config.toml
num_hidden_layers = 17
num_attention_heads = 7
head_dim = 64
decay_shape = "linear"
MLP neurons of a small language model. Each row is named by its layer, matrix (gate and up: input weights) and neuron, and shows model dimensions 197-292. Each number is 500 + 50 x the weight over its row's rms, rounded and kept within 0 to 999. Numbers have three digits each. A neuron's up and down rows have the sign that makes its largest values positive.
A block is one neuron, or neurons of one layer that tend to fire together. Before each block is what it responds to, as a language model described it from the Wikipedia text at the highest values.

Opening symbol of a quantity
L10.gate11:505479572509497407508582475458480547494539464533523416522486512526453459424485479531574532486486567605517522511577526483425446524461473553563538493493491424476509454518511464613487583475514420524413535552492489527419558456530534440476497504414549437503510475513511420361555481509551504476
L10.up11:457464455465535500518475574440489570549472463531529514554451480504438442455463470487485428417371530479470443503457529423524512470517500449467473458394509439513447528466514415477616378497489351550491617432574586490460529517592497589537467502560532422481538397458452501451438493519499554529
L10.gate37:495518555584461580466464554434467499477466421536476478530555486466552541539473583539440506457461438546573519458471449501486487526498486496496521504581526532526412552468474450494432527489427415460563543491486466548499505499453483494526492493474539374572471573580517499497517466510504489483
L10.up37:550480559513539524552503525434524523587486500565403495412447523531573581457481518486522464466563498559522475535437465508532497515404448459440441463534485495515471532542430582488516561553468576440607515484575474535480576497455607496525576484460486451517472539466496514525565480545505469638
L10.gate201:526493518464481560382538479423454471599562562582501515537501457561523545480496439476590497528469441542532461451474461465505444503560558442464570476495438506485517534512541542643477493432439505548404518429491563562390531508499505509446492520426497454473460580595575480533514498513485496511
L10.up201:505448500497512480484457506447537462515497491531596461520607525454437521501521465493510453514601438538424422417488463516519537516544504582486607551475534460565543561473514530534530403503481508510459512510415438446508603398487408451499462524534509564464455460589495507496503443512492556474
L10.gate246:546485509496462524437536511502519469531463512605533509431500626486497446494500567432546542498441500599522478443543590465494517471535586517393522494522542481526556447514497457420598537504462499533426568520497590492422419438484515553500572547588522453478554532506493512447490557583404536462
L10.up246:375506578530434470494473458503443515580526523562527513470521526542517479592467502505474627444556526532454448472410518587525451415498570491539520422541530578493481460556471536446470598543507537484459510568513447459532413526434514545522478529621443518500480388423445413495494417462517483585
L10.gate327:454490501473472492584452456428461484491486529552435364434481494465548558547489528417515438477459623503466527456496517499540427418494414428487509458419511546450447478508539521574596537543474449436446424457418557558450503388481512475498493442468563413583517550503491581483513428501523392589
L10.up327:371470534485529559459393491546484537537441591569601522503457534512514478549492498457512487579435452503443477471473507430478450492538422497545585363519585525517501476488555489571622518474495498524573469513535408526417565547431540414572452504474576433542529507461363602439533491414570385547
L10.gate429:443621471592544513502453389585455585545503544498531452477449494475427505517500496397476467437551526494518547470415476410490508403487435481558399571564612568429466536665441414538489552465482513471508497533430473449508435573501538529547522583517537563610502420513518413501496490477552537581
L10.up429:520368486493571549449450496525465535459500459442495411464481547527466540444479485365487443488534552485484438472422492615425455585478441412506482501452467423530503553545431473477572501476579541518519504516453445595536531549520566521571524518544556498458512501500513441461532554601522517640
L10.gate438:495515487525461454488471472501434453589391521497536455501407391456398482477507441493449541514540494445427485460415584488521570450545434490581471535519529502470527594416567465568533445543451476509435467476539434561508600524420477565470534534617588444501479516498459547504467500408428444551
L10.up438:478614414448521371484508435483480556504613588614491388520505486397465424479516452488526484541500505481503538537455490499443436547525464488449558554493548562540447586541527436537544530514495561481674583524501490484411521493474560538531540547604493465496550495515565497489517457490467398446
L10.gate529:577543471466466400528517433528473399487522520585510560434471451503501514457438533511538556531479490529556488544557527511450486602527538489423531334560562528492505509432404602485532552457487551389424495478460518486500457521522521519522493517548530498413494567493539512528504530459489512462
L10.up529:615486475533486536539439389494486501499539467531500524506443382464495456534478483472519543446489534427550505521520508423500460514619568527452490538490496579416504552445511496476546543511467541502495554440408494454534445567500493517587427594518502494438522495399522498557495375423536505536
L10.gate573:562549504479465489476481450391537524407534576481536507454454382532385479513461430515422412547528524438529522418525516475424464425475510544431531472535601513496466445552436424413533568517564505529442642519465548496442547558491513481466498508572595534483491515491552471414550461406540431565
L10.up573:512531498544509460530519449644462519520501510498565415543538408559513538460435534444408543480468415474514482527604510521527510442443579537440454421462496535563434446530512468499515457513490471442528438569512445565588592505461499460472499535406470499467491496608417542540524474448451524470
L10.gate575:503525510581522495447505479519538457538410453461569551439530545500485469571531575476486489489458456548544499430522419526512498504501530368414501485436526500509535440547526496484447548418563583419431528563471514519468421520558469503476534538543514513458531428500421449511472560448485485505
L10.up575:542587531473572443537598444532493412573530504436486481506570459524474435518558497458458505428537434481555530608531527471491502509593448449496492409453549483431540486492588545493479569458464593408495480564482389434488469530452499551470526470481548573508513485465521503484472495559488469530
L10.gate685:468516467472521546528475419459535537430458452558557411529471436464468549486496526454582430508470495599575434440460532544406460467551529526433450462446459569464490530450470484549455532475464523321457497597444497371480448529408446592519547429596533485528425456507427529520383471460517479544
L10.up685:489567550487407538534443484434573519513494506537508583502546542618536580480391539506498488467514552557417608456499546465558540507447445530573600513527506570578516507493499484500535488507563544550515439560404525524441454553475454449488415496482475496473542498497488476596440516397474476523
L10.gate703:475533537481579535623548570531463531529463526565522518493492557500538558485446467576534541552515440416535421510531426493448509477509521520482460569459435567544519456511513480516459533482460495471534517554517517486526529513580494557488450470456473500448476577517481493528544482449457562641
L10.up703:469561474490466464468512470459533502517474447567442424488515463458555509549556537423470445507488475506494564506414489583424532580458520472467406548475493441493554599512456536474431541477547432452469524474562419561582495589480494423420522455549495584550419485576537546469491461451523515540
L10.gate714:460523498575465508522442489350498521486447453474511489429475504491601549554524440489506540506518525512497457466523407505453527475493490498467493520483496529465494562568524416587446589554485536466461461448542546504481512543494566487483445619554500455437444525465455493595502481473533533541
L10.up714:532488521445483519487459482439509442530476467510423518521522507462457483515406464487473449450532481525468490504486545521530458462542496464487510483456496487542485612582512529640494542553416655367491484566584553404463446452526534464542459561555446536514394537414569506505468418512483520524
L10.gate732:432567481508518546519458317492391435471477472563468420456536462576408480480530454436478484583532588440530482500526545454559473477507437455561517449461468446501443442490541522481551521474469479498516449490466365491545510497554468542518599548553511455489468512464531526396402548491471511507
L10.up732:552535555447517522483490441476502474500485504427455502377442535482500451533547473502480479458493475481540451601493474546565532540566486479509485446456545522489444548484476537471512391518541586650472408533516428457382543512436517512566442602529450588509510519443481504499541519562514554551
L10.gate740:410476495555477523468526488507598400511475428537448427487455418490359538494557542485487493522424564456496500538469472562432459521496531526533529551498514542524357558550507395476480458583540482573445530407471412494571420581483467500511510581460648547474456464478426479533533404470555542474
L10.up740:508543558519474565567574452378478397467550458473420483483449483464531487463540531448471423559419606537461603407498474536539442594495379545466398490526531478463541518535540464498518608440529466449436477520494495525417437501420415532442472511516552471454353469557436381529560423518475516502
L10.gate856:470538547401517500467438545521510455551552442425448435445514536505549501362484506619593482430473515554514466570439485480427475506463467450537512462498559566434575432512569492483491507423526558444484517512475446437587545514485454559491409474607549486484540472537452505529473375585518471465
L10.up856:421483487531520473534461410463510421446567507475443497453547489441511511569618487530495462525447504585482511563432489477451509491411430528506496453392475530500554438467508354482511533438565534417437506437546533470498453578514527523438400457578493479545532488533392470443516495567513500370

Place-introducing prepositions
L11.gate41:586541466581466448521476526534467464502596460528535496539448483543522471494492512414543499529541427474492486530481538434452496512480570516457480534453547503437522534519537493543527531544532493499461513476427470508579524493505346484507499460464550436548493459499452416538503549438510507488
L11.up41:552483489605397519540441489504529535552553512528442517489558444435399453530530476472578461393514568504423547507393442484442437525490512648486599383477465500578486494640472487449501522531432553527567511521523484446481474491568508474521530556523470508619495463485492423439507516419502451466
L11.gate389:512502556429510499464451568436565548483600503352567477527474529503567500460419396366433406528380463553501458482523508476539531474547452455484530467539513464560623596430501556519507420560474502468441588629604488418461423530552426607487486410467513514496409431583573563514550530505518545510
L11.up389:441477440465481485483480499450469490459529551405560519467508558525465493542495439500334416564468421518563529512512534464420452505496464510550510453557532483517540519528517510572606505504403476566532668478539567561482431467453488525571548525432569456557471473541549513559530475433519534591
L11.gate473:555490483480478483527444536470542496555488583473417556530549413511436486586542422506459440401520415498558419484573525449464426508367364376429543501527532540490492552512482512513430528482551482505476545536577571479428499463593527564503581438486595453459438511474483421420462475460435457557
L11.up473:425468548445449509490497474445483362445496550513491552451461522499497466496634503450503561410487496513508451574551469553490500498461505458575566512471512509570522522531535497437549576544475558623436495485498490468416581514525503445471593538500490523464522433580507451514518516535557519512
L11.gate542:382430547473511517407526501397583493552587544424554485479511500507563603471528511513526447454554494466535518442555496527562485440552399517472576500563478538499525480383565534538506500552523654476514533515533542536483620480439505508470567477463607380523450525509564528498523486545439582504
L11.up542:504467603514477457482517510516534484562520416385562456547535503486535569485462514531521459481486475429562499475479590576475416412573349427458495585463502565509539561484497493430462545527549458538548504562582586493428535586455476485467637497506506424508380451475510480520502444406476535529

Before an upcoming year
L11.gate201:560487537467499459546487516434539509491535536572550526482498470530585511470583505451561501502572487545488511520565493515498500615550519532409413559572533555563491464430486564559511480500490489483428465477475484451545429479516455636542438601451534466572472554545592541608527489521585548553
L11.up201:547597417476496510564414534510415530491480504581568491438512516561504454538461509486516516491421466535497541486558472605560445474546506445481548492550494512456442480481445618463524494468546513597449530436489476500569463495476417568489573491480588493594468483544472488503579433556498650519
L11.gate435:493390515581536525443473508532467482468563520514470471516449447530543504547453520459570379513488435457494536511579468394531454547511515528415510553508466534503509411487419528541537434527530542476491549427556496501494493553491486459443531573472483471441506494608538470443491509461557496593
L11.up435:415527493525484555427504458500424572505410518421439445551574451562509531411490526500527416456492473547563485429628468507531561521497499517528459543527417517500479450525455579479454442589485563622456545499530526484511449573531432465522431460437471449429544565589511556504415438446455407453
L11.gate752:505450470426499476487462427382510520482499544546490436488424549506584558495600532500420497512416549575455466542494477450459478494475453597382517534490472530453436537564476500491547444521508501533430482396537448511483491524521433484569540496427448506509553465545460559556528506441558507520
L11.up752:548519433473458471432563597536508473453527536489504409509466485619543497588566513416504532524578453491542612554638525422518558509469498407536535501615540540456514434377385536467450477419496579602464557465422516490529461491440478520538485490423468429469558529543492491466406522479464495536
L11.gate834:543460514595485493478482448465446555513479531489433471453494493521551471518462489481478452535549390598507466489584577522472473468493466439478500485566468439455536469446442518520526435446467425588483440562543523526548490476465354599519521538489568505470468398493429564567474431582495511477
L11.up834:469444463526522489490505438524494417505559488422545486547507537429603485591446467539509490519567539566562433489557571492539576490556488533580443491476549483411496550437600471473525427414556406505524479591489506520459505541523479507507551498512550363521513451426460526430405476555532496535

Word-ending fragments
L3.gate188:463504574441550488425500517464521438427536475393459505538520515553504620557482455502489488479336610515621408429495471467483517400380510477592550500579530494481534486429438499581544494553507567521426546552519495549466514546562457503488525424479514396449514470467441461491533553490509457514
L3.up188:513491450511464447458546581525484526534546446474499531494520419455486506488520529415565480470550524557533490424600534560430525391481500523587505586515478504519631505425515549619477456533537482584479519429496590469479493442508558394530490534527525462539535412495538555539443477540526480566

Slash separators, word endings
L3.gate737:516491491446523514533487409563469481495515548497514494512469522607541448509533426465430574555456552570517472580484513465470471554513463540490492548536446477532527546536410476447561523541468487478566436519484526558611532522533477499519523479416480392470452558467408534489422497541552565527
L3.up737:429526486511525510429473479504488531480453540474450454409495391549499442646452451378522549469500528608447581558542523508435489498503477541498449515383493456528606488571554502503577508418520512422523423471564444464460413516525512544501492455463563528540487469507471484491463487521462431457

Locative prepositions before places
L10.gate6:590525530434522423538494547603468509588468531475541518476559455487536592493495453507422488484517529542457445547467496444537504547547548454468477557482485533489451510515477539573536494566540531547479474520472587521519457487518402483478523563559492527523550469389459449499410522507474405507
L10.up6:568490497546416535417445510404604481564505589504516476447586453487505530364458448497424487426571516433493534493497522550444538470486421499519589456493499459507509554503582490487483523545491503484469486432447483490427481527449481458534464443489557534500455440437513465477438510552471407495
L10.gate219:485459491395503437547551535469511372501521423494427519462461537528582483591481476473519531473526550536451561525529492425495463506540483545492481426438408442534554618586516487551515518530485506523439488502556573562543474462488480565381549475493492526483465452527400529476558607528479517570
L10.up219:511560486453560493585534425529557535530470566410487413597530585561571503523470505518438512568455518478509392458502532491474515444556463628467480500420527471510489520456470541488513540481484640555516554408543548518579480427426561452489446488426490550498483547510471429355545428582430518418
L10.gate222:545472532478475480383518527554566480554471502445519524415501513457514543514438445508553470514485499431517419373438508453519460422536529519512502605497479491551602575439452515491584518474535516558446563551547509501459489596485475419540543483450416551549523459538560432513533527531617483461
L10.up222:545444459468576458473519570521567476567506503483530372541639508447511563491534476496610506476512447445585534459437462490538401475455466570471521605513528521462517526479589510469605559575425512516483546546561459495471475534465474493527462421472535565399518474530476377522483525502509469523
L10.gate223:473552507394526479567511453454510534482443471563449433413459477549537417422450475486457536412530448465476500485441468425436439496557476513508580484434479514512463569431469388538567474381523511466540488592482402440544463422489553515561381519353439477499501398510488527539490594488519487535
L10.up223:520398599494439496524492511427517476530470523458457501568484449483417519549457427495471508442432535545583551476610493429492370463594583528577574404396384614542476508560501530532561474537531428464442551533457458514436470505479545506523502588516511489531576505444492501525502535479433514425
L10.gate339:437600502494483508478554504512470545543455507547562493559468602538622521491480499491498475450451568488517517387494527477537439509471448508448429504485555498547523411387511498565506538513508415494447485494562525502481567492404437520449483440530511450513535549346459536420515502516490430457
L10.up339:490450469496424611478546438466423479543472514447569543466489479484455602567497438457498445465472503513518498484469556495475531539497433505505492594492484514455484520382453488554540462514511473513517475608513488506455438480437416524503518529486433553442629502545363466611500569579489516461
L10.gate392:492385540400495415492565467482566465531492441548541546472529471471470557516466514530466529512456488461499527512530444586454496530491415555476549522511516471501450525449461594498486478565541520521526535584490520549448483564492511488459487348466568625455512505533487578474497426450497440454
L10.up392:551509543621467527509427456408530389443610512530468502540535517448441442576436514429493463508491490520479527495428458445486492518509489412447474465539520557495497436514524465443539477529629469496515443525451554484495504444477436590433556473472370372516504451522429526551468418542462542533
L10.gate499:518476469521507549538516428502556467548478465532544530512532530509510509429488481563546466571475445518495513467529625518505435503530489527532438573457522520476484489542480503546499455534525481464476501524437490458534461517533529511499547468444514479504490516431481510507462648476564466547
L10.up499:484493504507554521503561555572488506473497492447489451485490487533520493493539448418490480491474520497505505438485549536354496497450481586490565567543523551548544511556510486441517519424560524440421570540562529525521468448524552507493454468548430479480503611518513553415569585446513480550
L10.gate512:483556591501474377457501420477490475463498408517496580444468565563513499460431478519529562562491608510469442455515554477494566507542516547491476526570542521514446465373582507434485567524529508497458473555530475524479585574608422553488526477488461517442458522465552450427493608563513424485
L10.up512:413451534464459476548428582482557499483545470530436473436543435489499445443486516573486506441492475490467462580567484554444492504591441595498504538519533466443540595405554530468447549571484542439451456517556590467470475582588525635609535550549575507487601485507476583417499532511548395495
L10.gate532:518497511577464460525466505596478545460590497506472557517499544544428523491506423552463479515536527410478560479554490555445506481500447442476444475598507569472424490459579433558549411511476539451483522508529563522475537436482481543432493494483501463601444567493552584519475559500535611523
L10.up532:475420482543492367541520496580501500473451526434527519454588509514498555468445489545518440562531577561430511419510469529467396474519501458480380536463480499513508432473477545496580516444543458511527541543480437481476548506497454490442442400497576464527576527510496516484478504516521512493
L10.gate534:479523467447464549391500462439550397410497478460504471446573496567521448501509554458502416397594513457570455467482599464455444592535511497450492489483410448463526524418441408493530535660503540500498552491577495490438443564413473528490495460538570565479480519494515549447499418532408459481
L10.up534:507454643443549508532546623526610479477455536548511486515600516525472477570499407527469443526475498446496443489508550500551486443457497557573494485344518449555529474364511505542512593513519535485490464524576494532557506447435350460557412528450539531477592522572436506439474467458553545382
L10.gate539:437602512538591460510600448479507450508524503546399581525467494537561540406587429453475505477459470440574450523487481528454437512448504445543530471603518583509573519425567465562507520515459543473480458482436532552477543555506504482560504534423590520435520511545474470533513513414444543431
L10.up539:517535430450408427470482631516547493490446635557498432581552594499437571466511532527458531454490461465532555465498539535476555515422503466548514470439557515508448459479504553538501445493523538444423498398461386432407502520454469588434436501413370450568567517532538447527501556466458502549
L10.gate567:500519458488445560518460517354500462532491540518537459599475562527533551515515475492345472492447416480579420523528553434474435487505574498447510585496479494472545516571560354422527617449505580489437540476463554480466578465432441554478507393500470413417368523553480559386471511478532546449
L10.up567:512483473530506472501470508470446522509502474537503483425493461550523423535542479417480552460324508558579495614551468406395488459373496450473494439503422495462525554486486567422525465510498448442365565387501468448496393537422509473498551441528510502449584464478574506467579466464566535456
L10.gate609:509563515557525458442505477556596571525496527455612487529526436466346514556545601501392467525464538506454501523499434416429422388554496568512469557496514561434547539469463446462443585561496467584532540485448527515474508562448496511552469503448456537565429564498528562492491504544559475529
L10.up609:618510594474376502539482398492487528472550424531456581497595528467520533459458485453492474440463506537469587481521502565450428548414463572532461414536442461542523526443431570486579447478476530522420491604548547522476458438565563475374569452506427441442469466512461383582502460546495430545
L10.gate768:530522508518521569531563515531536478522527446509548570494517532454400475531468413486460472462494509565590564593341538440533439547487534475479445478418444435613513462567503475552476466510489504534469459533519542416509560422495629542556433522508494549554560444563528497408504502440482488446
L10.up768:579511566509454467480563531463530523453594528492458427603492437495490450486490554463560545378554485494470447492523535521559428592573487464582524484543470518571418507512438451518432427502499449530519553466552476459559487433499486565439522467525469523550498454511481429564520464470495543560
L10.gate816:397525512465484459457473544599560483529459503499511496511506577497443566527520496511450539467425586509583516464478529409383489462455402542539551513535514441550565463465518512560589517587403510547469501544474481576452520524482570544479472445522404468499531450414546509506451480419496506445
L10.up816:521478523505487449507453493449540450557502538494559492517549501575469472563529499457499552486523455566472495482483505515549548501574506488548485495530638435425467514467475405542552587594447477505475411483464566532514607446556477426575501592471588479514480540468486621455445495441423520511
L10.gate855:553491562553544546411520559451538531589490551451556516470469483524498516446435591576428421638563554410453453437451437497553446499467507500530473490518516516546461560500456582503475567530569489449428463491536486509457435550561485514566506539375497583468468495483526511518547484512507522522
L10.up855:562470594441528631525439481529507499458489588481581577359515504543476440340478520421437512454570428445524470497589493530424518444447546470424518449629452426414526553427544490512504547507567454504463511523514574519502513538490502507523528529526506532468495480466512473460487553531509451608

Parenthetical years and dates
L10.gate16:397535559640433579531552620526483564531473479502526509497472574543492512538521488543474529442458417506476509555506416473545504596445648479535592543543457510532525516525493509528464461544577577462460418427447435483506512449600415505567528461581544507423574514532537492501439514554536518498
L10.up16:437489478515501473508492514571469476424521529502417504466491562494511559427477471505446510482508425510474539479546535456473548513505452397468576521487562527523551533522465518531495480580521632546545541462542497532516518468446469405431506445520495459563451483517502436498618591520439479482
L10.gate159:501450587509527494614465562552531502458530480516543576555477517410521474442617479563538499542457595576510417530489495457470502514539535456535523483537570528463437425515549443521587484509468568525489550390497424465557427567467534524547477515529483536476456429482535487494477557479441494516
L10.up159:476485579533451466509519429407518551425443552474499551510506477609520485492578443538550551537478485519485605509498526462465533484511599437488462502542509520492525463581459454487538411467476494528495446455516490516643549545506563524528576440505479511481504522482369603513540492582373647482
L10.gate224:476499536549528478500494455556518539542551548527515470448451488557521490529511594514527479545485582530541473506597616499451487539439481435552534463427486525439505556515470608433511517578548509527386553396520398518540502521493499491508484498490440440507473490459523442516504499527519520466
L10.up224:440445606542446555524503511494509490499374454539508465473505546511472497517526502554543421407519473543578508419544519478553495510475463468506516544549469494484594558581622451484532517520517578495580493520614404523524489446443514548438489467463543533493603403402516448482462504461499490504
L10.gate270:515448535574495443466437561526489505524425437534596587488519409575512425436486470443599466513529514446503524563453508404486469399424456551542505565473605449499466489499529373517533545471481522494523505581597513459523553514513566519488420502495632494561520528576485431524473498484537569463
L10.up270:441519528442554521535456575484505499552437456505506467545567499456480512560437494540508505511475417502420413536471455415516430489481511435539499454484657489490452516478536482609578558484437415567608408496401474456449548459526511496481337396458542537449525483448468414508522481489487480469
L10.gate295:470497566472506465416474576485527486505512405486555437442483471516465495454569533538494467460577445538461494513469457429487527523487502497535452536531439569455499481570488442578475536620487552423617493473434517524436530496467373498527500548385507587501501567552536578437527485476418543497
L10.up295:470515538577598464467515545564573489429450509493544485507489504497592578442456432517468435455561509474479499566475547521495548566424453545520549556439514549527443417477456532536483450555499500540581589452439469554393488477506453452476436441477511544462528532465547478467452570477409485550
L10.gate299:486430559412561416501547463500567502443557489487468515550511484509433494493492480623621455487498439501554534517553496437446469521475500586546533450594566427456451569550570508559480457486482548537481489455513532522496501414491461465535479440540510497517541438564544488539532463533359535509
L10.up299:491507453497426513495555484483528462486545572472478514443463404522605531477423535519604422449505603422553516504476481428501513533514523465509490536552481466486551575506462517434625438553579524542574524578532472536594582527494519459496585536382460433576538542459467532495548489524478505436
L10.gate411:592513492506525535567547479535455543468586420485495518544527521482557540562559558553598420518575461473469552553569480415399501528525516494542527516520508495496510444445613492531497537604540463370528530577493576521378430469574497501477439552506478464540566425452516531483590396570556487478
L10.up411:455403466459565467496430482543440463486534478474468512566473520448519356566429518471532455555464533517444494494474449473509401464513479451566367502472541547464611512605465471459564474484534440535513494487580476498517598491485472446469554505438529508465427491471496532512542486460476546517
L10.gate453:489472528499462459532487430505553567444476439429462468470490481544584481395482550569544432531499441463566550507474470468499502545468596434487495513446475533495454624485552520562458502501507399583484448514460505506582485404465469517454507503524446488495528457466512420526544494432463545461
L10.up453:502476529611535557609422523534478504525399488499513483526521592511475412495464521515495497497397501489516475531505552445562530504489503496639477530464563522421555535551548505541502480531444475473502615456508528579511565437500500548531463566547511529557568430439515518441521526496514477523
L10.gate592:580555527462534474535522467585484484459533505503519436496523544553585514574464501507547508526573532491379516476450512499571498537516480551461510488520492510532464564494515482548447507624488525483403406476462476427469532531413419555519650546501482489484462536460549522557426460526474507506
L10.up592:422461516540530450489520479418483474443530494432515424531521489483494605564452523472581517436466495506540550488472542617478630521457533544377582510409443538501594453440467447540473532510492574532568536506505519558442582495510535589455522464466566444605559408448455522503490553429551539482
L10.gate635:481501539478505500559553458498521458454480474378509521564495521566422495516503445520546487529569461646524440471625412417558465497465480398458549495576483463488473553612573517529534484435511530487421600424488512520468546480423590410456467477486541481403511566444492496554476529577476489460
L10.up635:498423564443527485464503512539514454544501532339544469527540511447448511491491529558519528479475561517482541355465497465485463511482507503416442448476462487515413456564548443455464528479549423418499490512538449460500479517493534509490580396496487566524524430509524472560510532550459476517
L10.gate655:476407560472427393454577490446569407473513451519571433443589482408580483423538472472489496448467510436448540476454353515480474450444587503465596565501499486475455554373484462466485474532496603475514533481515466463536540547450471664513515539415552582460575515422537447502591465545561521475
L10.up655:480589573455592431438533546474522451432529505530483421532563533472494581502576487541501500497488569524536524480503480541543454487517574499457593464476457546549451503463558568469504498553390515512467455436394449554563535525522519477532479549507569587512456524490497468465547538515542542515
L10.gate743:536560504475513516478477471404557427504416444436385498474538422598595558411517465532513588531465545572533524527447432487479510463486514488532423494549494548438528478493476625514439486518496560458412433510570457473483427484486494527525475528508525523511574459485470514456410525532483478480
L10.up743:633402486437566477513474490494601487427562431444461549459597551479468398492473453557424449484487440482522493451430411456439595459409463557510522413528425554555522553524623543535478516488437479540451460407450473445544508422536506554467550465474506481429442442424404513527545533441421585588
L10.gate753:489521610525471490529558381464504450533537399465440509461581516509505593460546477540508529444463576475549499587529491534498499412510452543530513479515561589487531516380524538479555468462566488578502497485590363516534618450441606455478539571455568524468505604471532504602455486483603599445
L10.up753:507435484466459447545536461456493480450588476491460539469513571496545501367554488512413430476478500489494531507485521526560454534451548551467459568463514604484473479515537500443579491599391588465502566567549480568478496452433483486372597422451567437461549403523509517495514538452541483506
L10.gate785:569438530514539480541486505490563471562467561452497530467516504616523507450524517455570518545489582413507426573588616419503369508509484518512503497452537462592520493431525454522582546565539625487544442481495515490468450489585512505516413550547520460490499497475417560510489483528530477497
L10.up785:479461521494442430550505475416491499532509481488520517481491537541500483417530545466521541503501538379558483493508478485580469535443564541550574514484538410350498534532521413534587514557467509586538548418491414477436464505477611480488516509514474467457465572396537487545461480559441529552
L10.gate796:591505443443526555465510557470503514499540433430475543509612564496475586487430473586516430548543416529703547455411431335435493473539478510494481536447531562459420515526571563470509435522497456505561471540468493527556482484539434511446499520480428459456657458429584426515507518477483565496
L10.up796:580603442479581496462533614469439505502419480551558501534490419542443510429499619429581505484438537557579404487435467479568506573466460546499554543521531543460527526391483512550561582498562497457578535517557478571554466517457480470458439490651481506604440482425539475550573587522528521522
L10.gate809:450420524429506527527490492484475429450583470427502548486420523524591461515507512528500493384446550425590488466374511473426366465564559542484476451524528516528551534515575498550578553536529610542490530508452419448496514465426506545563512459472510542555469663481538509551530511558467522508
L10.up809:416434463474494570468417494508574505444468436425559500360424598550579505564504554571476547429490450426549580537535518459516480466427570529458453484500603493527552419498495433525523537479475564553487502511427472486484563431485452636563510537533450490545482575586598474515508504533528543543